config.yaml
num_hidden_layers: 19
hidden_size: 256
num_key_value_heads: 4
norm: "rmsnorm"
qk_norm: false
init_std_qkv: 0.0312
init_std_o: 0.00508
weight_decay: 0.47
lr_head: 0.00885
schedule: "wsd"
decay_shape: "linear"
final_lr_fraction: 0.0
batch_tokens: 131072
train_tokens: 633500000
MLP neurons of a small language model. Each row is named by its layer, matrix (up: input weights) and neuron, and shows model dimensions 48-239. Each number is 128 + 32 x the weight over its row's rms, rounded and kept within 0 to 255. Numbers have three digits each.
Before each neuron's rows, "fires on" lists the tokens most often at its 100 highest values on Wikipedia text that the model never trained on; "fires in" lists the words (lower case) most often at its 100 highest values on Wikipedia text that the model never trained on.

fires on: " as", " Un", "U", " U", " un"
fires in: "as", "associated", "aus", "aspect"
L11.up778:130109115069091141108183142153114177174162146156090143156133157167165123152160126101076138134117108176099132151117148106138070114116113167119073086142126082095124120055118100097138233113140146105069070131118162126111134199147097122140182116130138147067106201197122096155086102143197098140141184154065098122131159131158143119126093173128130145096083101107099137131137178128134149096113120134157193172134154127156096141152113133142082208107103120090148135148120169189110157097111100095146077148152101134136143169143100156163089110148110161177129182130150144071190138168124203203

fires on: "ome", "ach", " to", "ill", "ed", "a"
fires in: "some", "each", "to", "become", "welcome", "village"
L2.up542:112103189174167148135128121114118121148136126105107118101115112128104143075140130122099137155132099238118120141111130137155168149147077122072135089050144185056119135111070130140091149111094109125091088157166152071175112186126152183163135164132167177074153147129094145085132169129145121113176115134131094145115085154150131170095141091163120116110120121114147153129081157183148097083060146143125127179127154143138123158125085130125115144146136127154145114134103166148051085156117108076147100176112104133119145109076074193177089138099162124234162213178151112175163117108112108145

fires on: " that", " which", "om", "t", "y"
fires in: "that", "which", "anesthetic", "moment"
L2.up516:132164149151135175128129130120088150072152137140148154115100197136096142110154134091116140086127143131109125149109130138118117129100139153131152160172153108111095108109131125143095061083100061113095138156127143188188111126097186079121139108111074096192138156136184133042137142154125129144096170148133149082051166192107145120122130153132132126137118101118147148160066141143163130122181124138093084124178143164176149116120171140106115166137170194159068127161160144113231115103134191118138101133141132186087116115210139104132090072170095127099160132196128142121079165100128065085

fires on: "ian", "e", "ish"
fires in: "japanese", "chinese", "frisian", "christian", "russian", "kristian"
L3.up348:190152144067150091202108126161140092092158160153172119153104159194170147146133084086116123169149102128139153073087170094118144195137144127088126140147159118128162112093121115108060199166069094117068134115139149144127071128138194110153133110102143097148104154202126120118140179176153106107125070064113115150125113196170128165156131121111065126121125171137166117121133139173143074083143130133107121107121150189121118190121105129097114130167094144195107142169114125106118056069099142172118111162154161136142119136132061106180142112133137076166077169107082184095137173153072099130

fires on: "il", "ge", "d", "ail", "ock", "ition"
fires in: "april", "field", "building", "competition", "block", "bridge"
L3.up732:115173166121124138108156178125117084125160132162071115085123122114139047066128126132114110165134150078075150056123125141165191077123119201133102108075137114084207104129122123134118136108099130105092145204152141111157141141109093174132195071108106184114103134160136154068120145115151119093137082119121111144135058119135158119131058155137151171141099111144098179135175140111175124107106085208130122105196153138181050161151074151108097123155107136122124155084175108103095151144128145116110187170125121112146136087132124155146130108116102127144135116147084090082150125204129113193

fires on: "n", "amp", "iss", "ical", "il", "p"
fires in: "government", "example", "governor", "political", "examples", "missouri"
L2.up301:147122097136126133108091099127158155088126167149209158128054182104114088105097156132124136112116128086142112090133100124086119168096112165105089166084118146079127112121138135133155155197142130129087170124125077121168113075121159155117123120175109146105126130123088131120072098120156123035106127081114145181098167043166179134118183198132112148113134139094076153161075077102142148074120068107130136105119055159153124168081164109129116159122112115111158108216080137160135178095092192092120124132159215167131157127134125116212110097117160118188161135182165149088087092096083165155

fires on: " with", "an", "ell", "y", "h", " that"
fires in: "with", "than", "they", "that", "well", "its"
L2.up451:146086143140117138132189162115102120130148137090159172084080148139155119080142125128077123132151148175177191140150163106150072076103147125152161205149039141100194150183075112127110127115080073155084091152159109117120149145102171111145140113123167109126153098153122127139118105121189131097123150124164129069127125122103108087133156165097069198135080119125153139125175127140116061098125110108096108073131061171139081184155130165114140182168157152123115085150086132157149186146098195197158082123167177129137137093112095120130128142085128084091162148143080155165149145194110120122

fires on: " has", " cont", " have", "b"
fires in: "has", "have", "very", "doubles", "times"
L3.up413:131142153158132101082146058137099141142175129094101088111155127085215077150111124100091080156079127159141182099164148135095165110121154129120147090116195119096160142120129130169156103079163067133126056107150158132136161114179109162110187187118065103135105137101139079075110134167109086144183096128137164083143124187126130118069158127140133099175122155117163128146181089075114081102117178104144088155134156127123129123111150135167150099118121123119088156100141136180132091108181195172131169159132087129109139112109096098161149122138076137063136148102117128118163130196111131161

fires on: "u", "ru", "i", "ast", "ly", "0"
fires in: "january", "february", "july", "early", "last"
L3.up797:133161158151101096149127104150048130104154166134188110128104145085099125091192048110063126115090208155099119135163114164108175148126076123136102176086125146115153096143034145108099078185114093126137093128133117115159134145115078092071120151062139137162131123155125167120114126168117141147070133133146150164159139167183134075089151148159140159112161129106171154197097121146085131121081072145117166162133102159143107178169155160065174161136157110080103155143138109102182146107117178184086140137118170084144119106136157149071089127143127133164065075103104130115159150126093097162

fires on: "op", "ing", "t", "amp", "y"
fires in: "people", "single", "example", "style", "little", "battle"
L16.up317:178086137097131104137159170068124180145132155104197142104127141118110107157156131063124167088137194123093112198117099191110161110094083197145105151144065127113114126110109173154117082147111133157075136062132092164135187141112089117128140113053160138145090233121134056109167144132111130096175160152103145151114135102147166113113058131118163115121176110093093115176086149150183130096125120109159161130157098186196153102090119127116155058120142091078112171094172164159149158159167102113156112091126136120148128099141101188182116150127112126125159119125134110122104143157132076135

fires on: "ly", "f", "ent", "al"
fires in: "early", "several", "current", "self", "currently"
L2.up211:134133206131121108144146144073094126147096158100105119133094125145151115125200110112142134080186162182133142150153148093075122169103138161123139138096082145171131121102085131108171122213144170113066182214131132118124185136128145159102153113125061078119134076107095160153111117142148124095143150151127145106104026069129138148111154127069166125128135115114109162144099090133058101076132097143107088097122133178118124184120177162139090141095161126140132171102102155165106094106112161141131093119136140117126107149075158144128147132135151118178057095179104171093189085123126124126

fires on: " of", "st", "ed", "ag", "er"
fires in: "of", "against", "joined", "aged"
L3.up831:126136068089086130155153110130120163064104154090066052122116126122186129116161128112131059146106158125157192100155165170127151129138095116120137141137099084117180099169087122098152160099147118139085133110140106096136095088167089125159197148061100106137025145165118119146101126169146096103111066105144121166092181159156135142170177153015107164127071077169118172148165154185120104150155104162156128090151177126148097128137140155129125122124111164111139128120104088153076129092161132157135122181143087139129131104158128073099113169075129158149162101121125166111137149184121143144

fires on: "igh", " of", "qu", "oin", "our", "al"
fires in: "high", "of", "highway", "coin", "health"
L2.up477:171131117082091066120134172085101132053138078164164107125105127088150136162142161120106098105146169125175165123122164131134135099082129140133137111129070131130112132166124105128137128168141128120121150130078137187166057150093102100136169111124137082168128083133084131114129147154133113151133155093142167119099103162157127162061171129108073092142057040107114131175129141201090113068132150117152115190118086153158130157081160113090180082168173122128130150120197118119166102144217185134142083154164092159091140104181125096089127120113162101152111139140146194151107104112153066147

fires on: "le", "ak", "eng", "ame"
fires in: "single", "title", "same", "valley"
L3.up67:165046123101103120123119135068149112144102155103069123170127107131216154076178040143105079139089162126151135131109155174173111095122138161104092159075126106178062149159111095106117149051134117106114135107075058134135127092186087075096175141152117128088059150164139113111108175153170121102127146112035123158087175077155171158096116182117090109041100139154150138143133116178090139114146166100120132109151116151146113141138062088136132156104127158114154136127163139166121163159116164073097162113094089125169149102161121220073085175119100170095086127136078119093136103184134139113

fires on: "ough", "am", "in", "im", "at"
fires in: "through", "throughout", "drama", "begins", "although"
L3.up130:164123123148098100114166155096122165064221190085173089126123149179125162127198162109070118147102130161108120141144174178141134156103155145174073157121123104131099147117047110163140161134090127110085152172068141131108127112180167130111145075109140092202091106173144173149103098096116114133125087139081181154049063129133160157169120151096141117175125160100150161130134187151136103121173124127147092107118129129130099088182115082147094126148099134116064087210115127127137104133170132082146091091136104113080128117084108128124086090168075143153102163179081170131097152180157144151

fires on: " which", "ion", "an", "ition"
fires in: "which", "election", "competition", "european"
L3.up75:146129088128146164128106110107131123120124142150134172076106080123156138137096082143076112084117117083115147136182103138123088096117114115142056178127119146077172126092144152110180178129111106135137058173129149142148098185194140111147151133101114120106149132121092054084089201116171111132127163120126116100109154126128131110000121110117088116206085131143166141135102124111062079137139139145149120162165146130154142125138084140081200113127110158154109113196160108201068098103148097171115113098115147159084141136136160076142105159170120169074187152144140165099089104108092167174

fires on: "b", "ver", "ot", "re", " al"
fires in: "album", "born", "several", "both", "already"
L3.up177:147135057157071113171061122074104110086101067095108141124131124153111111096139169126184139087145126135173150085142092149110165049074173147110142230048142124174057123118131136132077085167117113109108106139186099126153093122094133091146110127124115133161102103142190130116109167091111065111119086133111159137071088161175151181158154117142104161092201120099140117111162095187139149141111118092179068162129128150149142155103110095126198156129163159135100101143104184136154102105133164144168105109099177139116123123121071194126123154059103147135148107118094136110183172085143088161

fires on: " of", "y"
fires in: "of", "family", "body", "buyer"
L3.up897:128125151145164097139107106156115130133201166164084119119177171084175143153132100078159118115110113144158185098149158157140184096170152122165076150162129113111171117131114116119104122146109120093156168200147107122128159127172189132129179115133100114132126118193056167111096111106168118140180137100085153167102086147105130100055175117160168207143103116122155134137092112127141123110151080134103099120139184135175105103134120127112121188163177138162119119127111087145131142140172128233185081171111127126090117126132138122114087115127069165192103152114086149147110115198107091128

fires on: " Un", "amp", " as", "ok", " un"
fires in: "university", "took", "as", "championships", "championship", "battalion"
L13.up729:140107155121113195150076108117147098139111151144118158106054144127213130174171193161129146139089121163140113088177143139112111122161096121108120155157109136106189121104103125115134148192157143121123196136154071162095112180118117119176119138069116092100135199095113130069071080119129141111143160068097117117074081097101189163148117120131134130098117144125126147178130152143142142125091136153154139148138102118102082050037086140106109144137169100121115113151124168167130080112140162067131137087212197173130175087124092099117119110167167117132140128113121149083142127170127069164

fires on: "er", "a", "out", "ies", "us"
fires in: "career", "species", "genus", "turnout", "phymatophaea"
L2.up437:159077080155152197131177146073117103090140122119159111120113105115078131134189134126153143137174169118134179061136120131113160082181119158093031133162137141126154089132149164123118108081151167101117065136092122171132172133100119141140100076165078114059124107129107106124095123167157126096066166119144108161108140165130160062127183144039136159103084177098120143180169125099114091163117089155174147178146139155146095110126167158157127153119044145140112095175102100099116072087150163186078185147151138139149157104180127107137104121111159148133117130104128154131172079153132155124

fires on: " not", " by", "ers", "y", " had"
fires in: "not", "by", "they", "had", "were", "above"
L14.up760:177096143135091135140129058101105163049146162163146187120196193161100113089130148109075102176071160166111097161155103087158098158143112126120151123159124136087107147083146206133056131126156140112092145199129093136178107146148143135101109095125121130106078219168143146114115188151140100171152119152133135157066041204177083118155150112105099125083106150140127119166065115156142068127161097142157162100160127124161073130123175091135196198140095098181085094098141135120134083104163140121163143156117124136126156108147171072188163135092099101171168143132131152111136160139147181128

fires on: " of", "ild", "ing", "t"
fires in: "of", "building"
L9.up147:162095163157063153103162159119127130122115097110113106104094173119173058051130184125053110161141225105141145138096135195116130127170115146108059142095133111162137124118110115100125167125109138111119105136098089133094166159139085108111128115123090154102088130162067098122127099110157165149129092125049131095136111174171135106107181139123139117128128137144167197140141192138124113172164119167105152125148135164119103200129097133140140138090118134107108106084166150125121162113142165132080127134165167077080160120188154080154139098156119075136167119183089164109122071175114149168

fires on: "i", "ver", "os", "ow"
fires in: "however", "william", "those", "ve", "often"
L3.up874:123089094168144135136123077173129158051104080131180107135097195123160139122211110134125132187139200127178153145114075104115160127104108116181151095089094163119074077159077092093125147141139142128148092104131075079087080107145135107149161130150159155076148111172115088125125123069148102124107137101087127147107142159111141143100100154126087129054183100131161183125125111171174156161115106124104131135139162125155130114134122077094139194191159127105116121117077182104205156127162129084202128092136158104147143148090074093108103153101076126187127154118101178089148101124167099175